From a checkpoint of a small transformer trained on Wikipedia: 8 layers.
MLP neurons of a small language model. Each row is named by its layer, matrix (up: input weights) and neuron, and shows model dimensions 128-255. Each number is 500 + 25 x the weight over its row's rms, rounded and kept within 0 to 999. Numbers have three digits each.
A block is one neuron, or neurons of one layer that tend to fire together. After each block is what it responds to, as a language model described it from the Wikipedia text at the highest values.

L5.up52:522505508462482478489486456481459468454452498495520520494484549529536504467523471526512551525485474529490520471478510499473509471481520500463518526519519499532492480475492495507488534493517492544505521516498499518518464481481535497510534518482497547488518465516516531508496517521513509552459550488507535488511482520486474521493552447530465490545456499517493463504548481494493478503496
L5.up176:501514533504519532502506526564507471490524472509470481503516539498522497482464476525467475481514524507467514534517507518469451531534530511476515499515465486497472485524467541513514523498512497522496499501514530497488443461547480444530503497502558492470494510479507481480543488493529536528514525476538477537477493516508479499472537484502483478470433535487509485457511503498463468462492
L5.up241:475469479553475529483468499486465506502447472518523487447525522482509506535455501530549457509520524543451532499463512517453436524529498470538483506545508483494502497526455526508458494491570524505500510524519522467508438525465498454516533465486472526499534511501542502548525503510481523479483471488473503465502526490520459496490487511528479502485464531516499468491486518471497515482481
L5.up283:499520433516502531507473496447470507488470489527544527511536485498524495476495527530481485523531489517477474492470476526537492495542513502491491517545533471498477489515489489515490505536506474520488493549472525518470468489523487486518502506505485482480501503469460477498509508510472487495472482467506480463511580535496506486497496439480477556534531575509495486472534539514481462536463
L5.up415:467512510501398516540491510460527532500483473471482520485487519495510550475479486498497505484527467511490483531529486498483521510497471516493474504490543466489484531504519533507480534484454503465532470486486483519491523474505481487527505496503519535549499515492504504464503516523498502473476547493530536502510508500483540546508520486470456502516505505500518486502507522483467525458523
L5.up416:510477478495508492504497460511508496518523496494508520528480531510533541520544530505516487495476502467539485516514497455479453510466515495511482550526501533527527530460523562521554498478538526501490495494472477481498517467470542551467448504504486484473502487511498447468509520467509472487466528510481489513457498472573493523501538470508492447557491535499479555496488513491499517511478
L5.up702:456460468477485475503484518521492489486488458516525522510533520542471523510489476502513466503488470523474522465464444488466509491506485552525479529481486522524526505509525504534462535503510481543535488517488492454452519476542547520513490472515460508514481504460488487533530489498490501456464510473510557513476518526536539477538517487483504489486452507516508485515498459480514481484472
L5.up942:481490461504501562498496521490527492470476525509538491496526507493516487496498478542520544550522510519524483496465511459501486518476496537471492504568460493516508518484491522534455513542540492508522480526515496450484476475519505475513502476508472474502484484487462460496488512496498519496481498457475519523521560507509489487529522428496475524495461495513466496517461549528480462468487
Description: The conjunction and (also &, or) right after a noun or name, joining pairs such as Mao and Lin, Ewer & Co., Library and Arts.

L4.up98:476463494467472507508509441475470463514487458530479500504533527488464490553466517458532516497493456484518509504528514505536523482486502527516497529495498495517520514501521490519518523503520507531505524509501511502524479495498519516470480546474486548532495502527516465493532501490532561455513477484483520500473505484537484504501504492491521473480487460523512521527528504502498514469483
L4.up291:498517495526480551531525475494527495522505550557509504514510460512449508544478501503521507487463443456479509467488464522502514472506515553508515534491442492509526495504505512502520526430526463506524491495521505478491472546505494499521460491506502482481541478507533492530521548498540517483517505495464526514506517436499517484474479500501504472509513487483491503484492509522487465515532
L4.up543:497509491481521498516561489476505476490469520527454560488516496499479526558497506502478475469498455488473499516492511514536483449449504481526530483521504489538498510554458472498471472472488476518491501506471472477496510544477483524500472473491487503421537482536551473523510517496530502483521517512479476504520490471477484520476434500500521491521461497470456494500532498502477489503527
L4.up839:483451500501514549498528506494489495494502475518493515505497480464504502505472511495484573510531491472462515493536514507468495503504505512524476539501483484543500520489524499495497486516526515455520463500478516513543506479469517491494486528507536493515496521503487504517491523505496504496537507521487508521503516506473509510493459494480499513481486482507509467453555521504489502477492
Description: Forms of "be" and linking words right after a subject, before the predicate: was, is, be, 's, often followed by not, formally, entirely.

L4.up131:491516496485518500498503529504477448493491483542511480491506485530509504491527523499500474488471495515504515477473509514512477519543509489488491488521481499472502452499488523500492501490462470499478525452551448523508492493469521508493510483449527498473523481490507483526494502479509484512513509461472492518516514481479490513462529477515532486470525454484509465493519502487488484538520
L4.up254:508506474507499525558502468524525508473445500491511489480526542516483492513502506506484498493489522468430472468471481445477477529470515535451506515537518471490496481518525528516468509501512520471516501507467528497499454530518525519484507524483557517443506517483494489483483531462489495518485525514475530526502523522484515504497541503481470520447515469540536527491498503505508467506500
L4.up294:498490480502505516459500502524511501491524476459528503527497506540536543454503538470547473506460508478487483498524504462472481553407547546494494460550489518521501514500543504500486473489499486486482531515535508487493472512481518506486526488525518474511510536530514477482476506486505522551428518496487488487508484506473485482509546482507501529513517501501504483422473487500504505493538
L4.up901:472478493495505517512491488522500503485505464498509522538456525502520486484500466516530484519517536483488490489483462484482500513499490519508502471500503461486489551476530543455448477500464517531492515478480524444440449485491490519489443508494501504512506482494509479497466476473508512491497450513500523520531415576505498495502497503496507510510493475508488451535470504476516478500502
Description: The conjunction and, sometimes or or &, joining two nouns, adjectives or clauses, as in actor and former football player, rock and roll.

L2.up474:492533456517513498487483508525489521465559487495504527496459521479511488487476495500528501473489514432501521466484494476554521558488480514489538497515480522508531499501474499484479496481515442501452493509541510512506506493497474508538472478490509497475503449507510503505486490468460505500510526489450476433470492498523506548528512459460469474515505502498502470491490504469502491494440
L2.up833:513489485504492475484500508508521497542464498545511502537473480495545498518524496522492434532488503477516520479485495458525513496474539508491510529536492519499523504451511531489509556503493488474483452470515508483473465472476513492474524448499498482466506477431475483464446498474482485540460503531504464500502481485512460453486515469449518538510529502483544447498498506464505455489493
Description: Mostly " or" (also " and") joining alternatives, e.g. one or more, directly or indirectly, sold or destroyed; sometimes " or" beginning oral/orbit, plus scattered mid-word pieces.

L2.up57:506524451533529507502448558524497574516498487495475530509549500523470495483506516494465487527467530510507516487505478515487475527516546509477533478501505502498507503452510454528453511496500538464488482506480452469496470497509477500477514530512491508500474459455516514510429488487511449517496500484507488489504513491504488499460473542539490567565484481517499496520514547514524511512480
L2.up654:513520529507507533505513506524524483512545502448482527505554523512499508506527545447549496550520472476501472456471499499471520503505537487483507485495459470508523481509488494479498497514517517477487513494532512531507480504447512579488459499454478522496450502516491458510493511487510533495560496468487492502491481494543502522503514489500497485524547468497509513496494524500494509533468
Description: The comma ending a sentence-opening time or framing phrase (As of 2021, Despite the incident, On November 21,), plus to after According and mid-word pieces like under-went.

L5.up59:513525491452508496468499492493492527484512524492506490523514525493507512526454484453470511491456518479512549519503484515458545514525527460486507470488525515511457516516530518517471479524539468535460500506509529497492505522485503482484485536499480507520515494495523506453473513480486519485467541519538507493445478494526547494499514523524507515488459491486533513496481504492479511530433
L5.up208:481478495525496522505521500509467517470493508457488515479482516538524510538558493538540480486496533525472511507467520548486488465473505492450514556516495502510478492460488513480485499526511497487474524537514464502496505526488530513460458525486508490491536452505477491516480474477443523474499508508481491479491490500502520505490505513521540511518490503508463482567486489488486497505446
L5.up313:505543453521522517494524469515460457488504500487491517471533512493506508473521487529544486486459504532481453513490477485529516500437518463490513514510508562529463483502506464460468489509522538463486497517502480495489471498465499505486526501490499525429477485540492501494512488500488476533527472514507519501473522475493537477522515469497572499456430507503499474487488486475490460520461
L5.up714:494497564485474546491486452486502511527490523521509479500462498442522537476514472495506497469522523500505445506484529513503440463489508480541531505501532463511479529489485513510497522486488509511542457535486510527503455497500542514534509472492531507481448475488549483487524499495480529458572526486498484452487475463559488490507511476508524452504476503470493492476501541492492484489449
L5.up808:527508495489539496494502454493500496501514504514511524503510510505506518536527482512485455506464464536450537499506486512496514489480509477501529496496539550501504534528490503497463520515527441492507505478529503549540511483480530480477480501491498440530546487496470528490480530499505513484455502530530472529458522480512488463504497480462488495485522528473517473450494493438507485510483
L5.up817:485543487545516481526527500522476514474517532520517474525504500475543534583494526494511488527526513475484486495500515547486468451518516470520487527493492518496520503520449482487462519498513494522499481470491506496483468451458511520480535503498459520473488502508463458483509501496479498476494496532490543468489479501504471492499510463466515530505531538484493521495481495494489512506451
L5.up827:492494511524519560497480501484507502516462482476541515525510509453503513522472510518544536484494502521496480487444521494472449470484468509483497504512500494504494474451494504553460506483494479493503489520508486454487531497486501518547513470555466479544469497478488525513488527536492508499545476485528494552505504548519539461549496436521510508512498503544517481502494511517522472549471
L5.up964:468518531525507539479535524528489533515489530522436510503480466481470502457506509487461523521536474521484536490499485484489508490527482461480496506521459513428527509531495512555467507496480533476522493510521466470478496471493471532524487456504535462482505543509456497482486473485532449508498489480488513510493531505482505500509478436481489513536454510538520468467430512496515485542507
Description: Commas, mostly right after a number: between day and year in dates (October 13, 2021), as thousands separators (15,000), and after introductory clauses.

L5.up32:483492532502503505542498505493509542541500559476471541526511485510504498484456486517508448454480468490498529472518488508507478498567466507474523575489518520524533544541468525525474490469478489508503494513499521456505450483479470484491528516500533453523486497503478522519527515504511524497495513474501491467470476490530503479467523464536480462488503484473476479547458518459558496506481
L5.up309:530489524531512536536462491450489446507494506454505499479538504539494524489457480482490514491481504545512495476495468469509520508511504473513496487454478506499512490502498517529514487514518508514507507460452491492507456484473495490491480545507516483484500458525501573511507510496530486493529487503513518449491522518512509475482473502489501491520484521511473525505553502500475495534492
L5.up337:521502469483506482500470493476543495471488529519460524514495502586492476489505479555523467506536506493493509471472483507501527452464519588506520497475489516489461519566487515549532463503493494482521486453508465535491517453554506524452524515463461498483475485531527467493495468491492524495454478495519523504513491477543516503505523483501501493501492538478520490486522497495449513506483
L5.up440:476470475491504528497495465505465511483463514497496487481489463487508469473487523459474484514505491514469563492480471498506513486479545521519470542504476525510474474572488495515461517533514546496484541537545474479515503525512503467512511468536493496523540503514532484533481515498526480503522499473520477503503525489542520476494520515504492438504506504479552495475507567454463475519553
L5.up486:487480510488478537526498486499506526552492509499492513531484445508502544521464487477506521472454462483499505453497491502480469538502461529493577543506499457512527481573507512509523494510446530439531496495453475544445475476485515503494510507497516481522474518509473522529488520483533499502481475506474457484444486499502538515485499565506560507516522522503503486484491486539456490508479
L5.up742:492477467511450496544546496452472510518531473535471463512514487539513530478507483516476481446516501500490509491505537482527475502446523520514497522481492497514496454565474504467515507478501525487472503502479479513500499510557507478523487483490509524476478481511483532521464473479534502521523521471485503482525499494530479491494524503468478508491508553483478478525480481486486523529477
L5.up978:546524478499518505548477461515538513451495478478494495517506502528466499488483550527487495546556468477474517467515483484495508560513535510528529456491481473487501504520478493482519557511539485480526504485531468483493532503514495502513490502476467477469476493508539546511537490511517512475496516498515508487515564471556480494510512473506501538505515480484523492495496492497480547474512
L5.up1015:514469533508510501568517541479550499537493507468501505509444495507449540491522458527497440494518481493473504484521495480538457503487531517576540490479480484525494478484499523451492486466530505477539504495523522483516496490497530514503527491529533500506507494517490507501492498516534511495496514492436506481484481476471499442482544509484479514501517522491481506513534531538458475512509
Description: Forms of "be" (was, been, being, is) and "as" following a subject, often "He/She was" in biographies, before a role or passive verb.

L4.up121:481520486488533549528506484474553469502521544505513502429493503475527519495507505511498513531494526522462501538486473484477454507519523500503502486521490496498492511509530499545480483540489504493498498478541478552550459516485462499498530545530513466487502515481463501523495486517510472465506511498511518490474486544559500488439468475486534539478511508457510503511522502470519510487538
L4.up550:476491465480528503505485456472547530520522494500477481534525497472505533521487475493534515508518506545423467476515494515530489490503468485531517537500501533503519490529524502502481458498489496507517451523519485510503488505469515473485478454484470510585491477520511467547501529512503477506482492472496456519490501454549516470517469500479547475522521495499502478501492484480489540532550
L4.up629:498489515479497503498463501469523494491523504489512513498525500453459476479504502474515495494502495545513458485526495548498485467505514517527515480496516546517458531481500501510482471488504532474503510514490531507519499499499502534508500452540513522491473480510479531500542524464496505508493508561475473473484469535504508509462509499517511425461546456487494452500457499462521499528479
L4.up710:497485539424513529490460495511513512491517512489475488485489473482460482518486511511493500532557490515536516489488461527521500470526516511519495455526460514495489472447497493502477486510549452475496500478544480504504517502503498513488517526472467474459484479472513501492510461479541502462520519485476497518488453491535492507502490564476514496518507558455493483495500484544523554527499
Description: Commas separating thousands inside large numbers such as incomes, populations and vote counts, as in $27,458, 9,468 and 10,000; more weakly, mid-word pieces of names and words.

L2.up832:522529529525507524529488455442498532480518465479509496504484528464494525491486497514481506466509511524463542491507486440511452514521502525482509483473472467542472500502479486495465523496473532489488517508497469456499492500538521544480516491482494489511499475553531505473478504517519505482457546508443521486479560461457517541473517505480505531471490477469512506499460521468510500507534
L2.up973:501528517496499467511472532514497521526568506463499450499492498488506545512501460550518504460492516539545486502487482498476481507504473521476518499468536447522525468502505484501494500511476520480484533534504546479479471505525514473470487491496513491475537503519497481533508491514509516508496537546509540509498513489543511526500464472426487506462549508505468494484473520529481487471496
Description: The verb is or was right after a name or closing bracket opening a Wikipedia article ("(born 1999) is a"), and first pieces of split words (app, exp, dep, -w).